config.yaml
d_model: 160
n_kv_head: 1
norm: "rmsnorm"
attn_scale: 0.125
bias: "all"
init_std_o: 0.0
init_std_down: 0.0
lr_head: 0.00531
batch_tokens: 16384
doc_mask: false
MLP neurons of a small language model. Each row is named by its layer, matrix (gate and up: input weights) and neuron, and shows model dimensions 0-159. Each number is 128 + 32 x the weight over its row's rms, rounded and kept within 0 to 255. Numbers have three digits each. A neuron's up and down rows have the sign that makes its largest values positive.
After each neuron's rows, "fires in" lists the words (lower case) most often at its 100 highest values on Wikipedia text that the model never trained on.

L7.gate74:181159129067111097118081157125178140112186142119112107080161079139112112110103094110093096087148118117113129148183147107124136170139185147058169165139153107151169129124125150148135149103113111166137163106111153155088142153159131083165117077043098194156100110070170082141152120142067100142132110083119078145081102099152151191134102101086145047153168129117098156116089115061148114101154099134208107127081177082142105130156129110089086096122114116119130136097122141125120180187156117
L7.up74:179150152048124146082094100113110045123135155165156136146137109132132134163135142120131125048100122100177131176114135099174186145081113129127100061108146084158135109183151143148122086153141120152089101141148124116151140173141078122170088115138160176123150124119097125117157095079090157110097158118123117162181121115141127143128144069181147154151076174140130081080069107086187116149082135141169120117180190093124099157134095109139140157131148163200136184084063119123152105136098199
fires in: "of", "defeated"

L6.gate175:114123112087088125191135156118181156098147163124134172121087110163101042094124130156113085111100131093141092185086157126146187088148158085104109150109109094136132118113098148110114091088117152108085096113053134107100164171163154124104123128100098121120123158110090073087110131122141142100136128102156132147139128166115104121160131166123153151097149109089080220089114218071084120166179094096111137141166140134141191085182126126099118105165138149126159105119154116214159145208105085
L6.up175:218142087134135139137126130134139111158123129111132210135092096156117113127097048182164097141105147166137092090154150141135115126128155179100089142148116069117107103108145172170115131127129045145075099166146128127094148120177161135083070140100094205146125136135097120118109104122063132155074104154056110164141121095111130176045120125172113120121154164138102152107148146115164092135165114081094166206156125147114084092087096142170091103162118134136121124173122113170128157156196095
fires in: "at", "the", "on", "for", "as", "under"

L8.gate244:120075159087125158147127150106136136081115124143117165156149142145097134118127135123181150091072103105063119110190143163170134070193080095119126117131109113157107112186155115151163093065142146129109119152147078100087142171174131145182109162145209093099159065129201112105140133108130162144184077168146168096090116150122061171118086169136126129119155119120164113162136145139084155069123093164160137106115130076144134113165149175100201101107181128141102114078124118150136141206150156
L8.up244:128112128053096136094094154140125161148105126152152169110044160131122088105153101155117160126126121124126114095121160175143119112114129196134097109156113152179107057150156148107077122113179117139097167139116115090106133147091127117156088179093112126102142120063142092128131100168092137209169154122133062124167146139107080154071091172153087138188135149104134167144114131170145131115091163044121130103089177049146118149157085150110105141114155148140043091138159114097148182135197117
fires in: "on", "by", "like", "over", "with"

L8.gate97:148060127099066168124066154151196109115171096144083125113099076113127170081089187169112166167121132112200075073124127186112153074154124122147038114066124110128113154172147158183182108096100152124136140100130157085048137109148122088136135112157069122113118105061138127096125098067120155110154146099089150170065161096147089120172110080156160144106092129125130099155091133165110097135147112108119139131147090156133140117117114119149150072103155168133136115096105157158150116135110156
L8.up97:136136096136111082095143100155158186187156120091124132179118106149136138143130172117100162123089139101138110084103130093108147138130208100152107051110122186130156129137177058169089089080073166092086138103083116164140191153118119140081095117179122128136136095141089121152130133109114194170084166124133127098088138137113166134143118122112145145141105070125158094102122185139104190127154089113144123127133183097108101192114111169157121049073163087151123150142127153087109159221118090
fires in: "to", "into", "von"

L8.gate66:109067147184125143170111166081149122170173098107122138150152142087125126200126117109169125173171152093121160161128163142170134117180109134140148086084130106121153125121165159108158178115061105189122166133108116091062148126124147052124151091084161156137093081146148107150088133149088127131155144143146112162107156139170080110140124142113161137158099116118159051174081185115102178083157104132149101063118150137108127103215115132144114148131182128156109115103175183164041088133097122
L8.up66:205149122149121166091115162114106121174108192118102147136060158143170134142175112129102144098108135086165071143181188112185084084126149099224102094069133147169103116081122143113126057098161078100098103111094147131101090161157085123080136128139155105110106105133117117140163136084089110103140155137174137193082172107165111131140123175161166125137113129130146123100115109114121198170173097079152098142083130061106132120116152173159080142139098168174093120103117127158117182138123113
fires in: "with", "for", "by", "to", "from", "of"

L10.gate67:138090120125160121072152117142186087103176179069061127073210088164127126161100161142093144117139148160152108113166131097173175178110099130136245135102128063135085186154129065137195133125135053180115147090102126087096153136083094087171160109129118158097148138100147060126113138100106125136173102108121124087103098119111101119100144111132117121097141179131164070129128132148100120139146134128179107151166112187159120114174132103095142099142122150163111111090167109124083125127141139
L10.up67:135104103117094101098146083197104081078132085136137148095108115131138147113116149170156088092122130130132105124141117077102114095134134174117069100137179088114131136096131094077147163141118132077121120123160125114097085185107179110090149099144114113161167142133185128166179098147044135106133054111179148158116157111033139087106116137095143194150157175131181226089123085124163079155144159114146154126151132146105147115143130135136126175145102117184193083106084108127081078152117130
fires in: "in", "during", "from", "consists", "is"

L4.gate200:110151151171134120127076143084137122103123133104112137167105094119092101122124114121177116069111118129170065081164161156100134158103103102180116087112171131128147180167150136113239118147099124130069163163091098174082132093144172149124137100147151153137088177116090098118155038128162072132081067055149176142130109103130089136094163075124113129132124098139098120100111145128142195142129075132168103133134124175209100136097131162166170167109135133139128117138190187134143156149125165
L4.up200:128166109156119137079137134119206114137157118094114113086152188119155141133129059176173163129172121142172181106093106132146166138137137133075162182161200172062115126111113191097120154142057166142108179138088095066122053131161130153135100161125104096142161133093192105150177106161158077182111106134159091118130152118108200118140164128145098176120133182142151122112126172172160130164145135136146168173189128105082094115132122132169147096111119100138116169182155128111140126161089141
fires in: "football", "summer", "cycling", "baseball", "olympic"

L8.gate250:166121206148170119121088110102127150099144129085139181121144146137113173158137164079151171160113152136120118173103174138162178136195092087113149111082149102110141100164146109061156148101127123176173143071131116104129097202099116092154173046136111150053090139145125119105087145125141140142150133135134127134139116066115137173133107135153136082131181183113129109174092217096106089118149132050140145079103149120150141183192130123105080096119172128148066101119123139082124154133138166
L8.up250:085124125116169116102116071150107146086141170122072159147137127098141119053119079155092152110143135081152122101133122129132147112140137075180110161143120073152116131070159154084141153127145159130126103145165141150116153078121129050184118105096068074110087145092118180177126160166058143169070105103163140073121090093140139163194086169111097054101159125121155115161151131137134094127128114105076196173112126144160124129142085164164111180171096094090107131172178131108155162081153121
fires in: "her", "his", "after", "while", "him", "together"

L5.gate21:088110176130089158156044122134115106111075148135115131107155128143119120100128114103112165144116136210185019161166173128199141092133100147078133098095116123128121164079100113110160144104098141093155105152141134080130154116152146136086094083055116097103147136124073055117103152101115141119151138062115100136071164105162095148145107102124155083103131171161159082122134131091187195125147084109131117074108114140155101127128172114131093056118145103117134162175148147109102082157112175
L5.up21:155129147124101077142148066125076133129147191090123137098143121098131133168186153150132146152139159158176073136072140151101151136123181091100140157128090121157093099153109139185142148148145119115152147076117159114157082143109175063102089187108090129201182136171157160089144132144107098116141060087176151063177055172105089137154175107093139151080141106106117110138158194090170087147086128107160153141142090152160139143094071098123109137167131135190175115138131130088146109127141164
fires in: "of", "opening"

L8.gate227:172098117114138048079149129124110101120136142194168185127151120151100043189100123128147180110077131115147108125161144129186173165157139082149166185139130124135138132151114116120158125153192117216137152122193146091106079139161153110132151131066129127149128130123088075150138065110087139140167125113092108102140060153165086122113119182114155121094138106111146116149083132110147154112172113111125105144076136117126149111195118124108155178065136130149082116171210173099164109167146164
L8.up227:119149164122162181147085149076105085079184197124128105139122079098150121132143093075074158107111110140124096159195127146082170160127154098113141154095144090159132101136169104110164084096095104113151128155115141112136166130141117119129139104119066162158121118108094172101092160206088173110082148115138185074119134145062085088072135124129178114143126140138109155159133172136169080081165122106191062160072141142200088146119140136129131136112131109099102137054155105138113154060108139
fires in: "of", "during", "in", "join", "entering", "from"

L6.gate224:133161142157172075138148087189147135115126145121131029178078105181114140186124158183178187112213130063142131166109135147163131173098126117130138128103123129143115130122063125131134110134131157143127131138089123140159164097124144154162138093132147174136101116082188106126118104131117141122169105155171137183143083167161129128059171091186145115196140104042152132132113168132080055073156103142138124119148121116104112153182040145099146136108159141128126111091142144103101116165148143
L6.up224:161153108186185131125120136112086130133150136127105126074122157107128080160127115151181096057151181143067174136148160170147148146135125120171107186114139118152110111120135125123075106158151070120136110137182114115169132141185171147170110186078123179121123132149122143132154079122106184111085160102112152167142065185167109188189090094145152175124127108107115099098164168120133160096140047155144171184158117135146147147174110111118187128187085128120161206122087113119153128128096178
fires in: "as", "by", "for"

L8.gate190:159141151082104109127143126125165151155137073063145152107124131174119111109117140143130132158121117106136180109188164109133100181124166171181125141125132124179122178129173195094110137095131078166077173173103136136113124117111120108153141103040083092092129107101094116121053098134123114148084127124108157149133071108127080145129108132123090111202160139141156068093097135156070192068126083146103143140073112135098105083147179108066153125137202160127153170103140167175145112108145191
L8.up190:106114125167131132121129203089152100096113089109094129115098112143114105125077076098103090184148144165089165132148112192123151062146125107174110185100102125084107166170167135090144158112076141103036103111166100155106145157112084154110152098120098095120121146128141146170138209126106144098147153124120147116097192112158100101140134179163113168190113201103138102120086056137186144090143126157156108122088154073105129099108111154143084140101204124140146133082156122118161113155131059
fires in: "by", "medal", "as", "monastery", "for", "with"

L7.gate181:145140099113151078123090115155161107140162135170181126075100074095082100155092112151141156157158098153119076101143136183142195121110128133164102121100152147134072131139128133187160065145128108081172162086128140145163116157112105143084095127075058099085113132163127127130082077094139091149156083125109103144143089115133105150102106131186130113148136121114156121142124157130131184109139136105125137116209151102144149105178092132175087149132199221188137204088144105175125099196108161
L7.up181:163113179123086106087083148087141218137155110167140130136111159111118129110105099093137156169114106164184159147199156226103063163188172133104105140150126145153094100111116126104157125095164142154072123143150177074054150126141083093133095145109140123122124106125127111116079101119177191176175142132121124120132153157099149098160094051158103130115113131162109148134111169142123117151150100102178163121141170184160103141170076188132117103072115122119103125093052173124146152130122106
fires in: "of", "took", "to", "within", "take", "held"

L7.gate111:127135155145125141112152113176167124172155165130152161068140080108097129125120117102149142060098137131085136109123146132171162214204151124099200094136105096133078147108164151105199106121092089135108160131085155094109160135114181095163121147165140177160080148086108088118099130097106162159119086152117163059108088118144101111063098112069094131162075143161142130147172185117082199162111160124163116084113117126117113084167122121176106119179123132205133133105183103118144145139140128
L7.up111:160029119174120181138230065172171094096169149060132144132154166088129150152145144194144147135129166110150136135141134072178158074084102155136124143076132131170142108125184141091145114106124112059140119109149118119094074098112082106094155161116144066100117102177115120131140125115105092178143080098195163123081096121097152163124136119133124163167117136150133110151169133149166126153172129123148121145108183149158084121169143160160111162188166117142131105148119144133136120179059156
fires in: "he", "with", "to", "during", "on", "following"

L5.gate30:194085136131177009153127144128165144137177188160087149115092146173096111147171135191130161154088126077099165146193175147143098174112131124154157152083133047087104134097147119153164078156136116114097104076090141182067109156162136111125102114104076139150190058079138116108145140129097122138155092134163124176111056125103163123126118116113160149147149094122117073155094136121109111147143149149164138137122139098114170099144138120185099127085079141135114152134145124085115153125096076
L5.up30:160142145178118148072074150112133152145151150100171095158084125122143089092126136142131130124073094103150151134054146127122125124068168049108111123115132088126121138140140141151126073122122085123141149153134142146083124069159106205106094175149109089165074123100103204057145122114100110104192067124161095185122138080113085155100103153153100116136161139196124120071186147158165151120133153135097164153116100107106112152070123117161144147172166139104159100153184084163165150160193118
fires in: "at", "for"

L7.gate29:159136112124122145097078167098136098085156149136127132088122099174086178101110134149127145129132122105131114118162151120097177138154122071078197093114114112159103160132153105114161098135096155168145107096117077111126175169126072083170125148078130175094133123127130070065087143135147154140138108092161174083099106130141127123129120123079108065051155149115168090125116172097125137115185102127099078115145104182203176122180106129102077115137039144174211172109137093095135137106086091
L7.up29:184145086128158122085075207148087142165124076114112126135109124063078138102135098146126089134162144136140104101134196108115167129142168111106181172136148149162138109130165107074131153120157164117160136148159141154137100149129123148085082091093179100127174081073099117118148139132071083186135111121124145137126139073090135080091192153094193095136129183183101120105101144126153104156197164151134145096104164178140163131129068196129075185179116167086139121105098152119169125151146129
fires in: "of", "as", "among", "were", "known", "along"

L4.gate94:147083123127181079090162116187164124085100106113120154124165103112106117131111136158147084148083184121080129098154107108195087119194129074112072160142142074151049137104158083147140145118121074102116130140078113097104164211128077067118125092102112126111161086085077122153090104139148166110074097119116176134091117113110118113115074111128125160102102154111136081115179114140110144069124092093081106126121109116096172136158092090086129155168170139137112115173149144078086164063158133
L4.up94:132133148106147139115100072140160114096167130128135157121123111086149188141149175151074130146040165092068116118089135094138124086160112092137103126094156114100096115095131078149113094111143153090113147101112125094119174160146124072170144116171103131103114107068108127157137093180188138112113063139146120200118090128131121111123052103129126082082091112058161129073157137135100121075086076145126087088111199141136155184182121111161188172152132146136124136159166070105174148091153158
fires in: "her", "s", "his", "herminie"

L7.gate116:099104222171151076149145172147119120081124115120103080131091152096124122060099127081109121107121141130093105124169154157119121184159082127121146165094109121116084149083164085192125194107117103114171121086099140053077160151130059110160156097106109119113144092131176059141170166184133141107172125120117149100102097127151136195140066099088165126078052096143121091148135127128139141064155128090152102161137067141153154111163153132107107106119111152146151168104115111131140125107109060
L7.up116:143070177164157114125158154103068151127125136174152153099124115162117127108146120107128117111169178126156115174158189107125108090124147152161133135162182141088051073113151099134164092141100123134099132169202194083077178134156169164117136135067108132117135086171071143114154182106102189156131148159199085120156142112162116117144146168162179145158144089084136095179099175130144114158136130117130148109142102131141140099166126121125128114116096094133203099106149070179068183154079159
fires in: "of", "al", "also"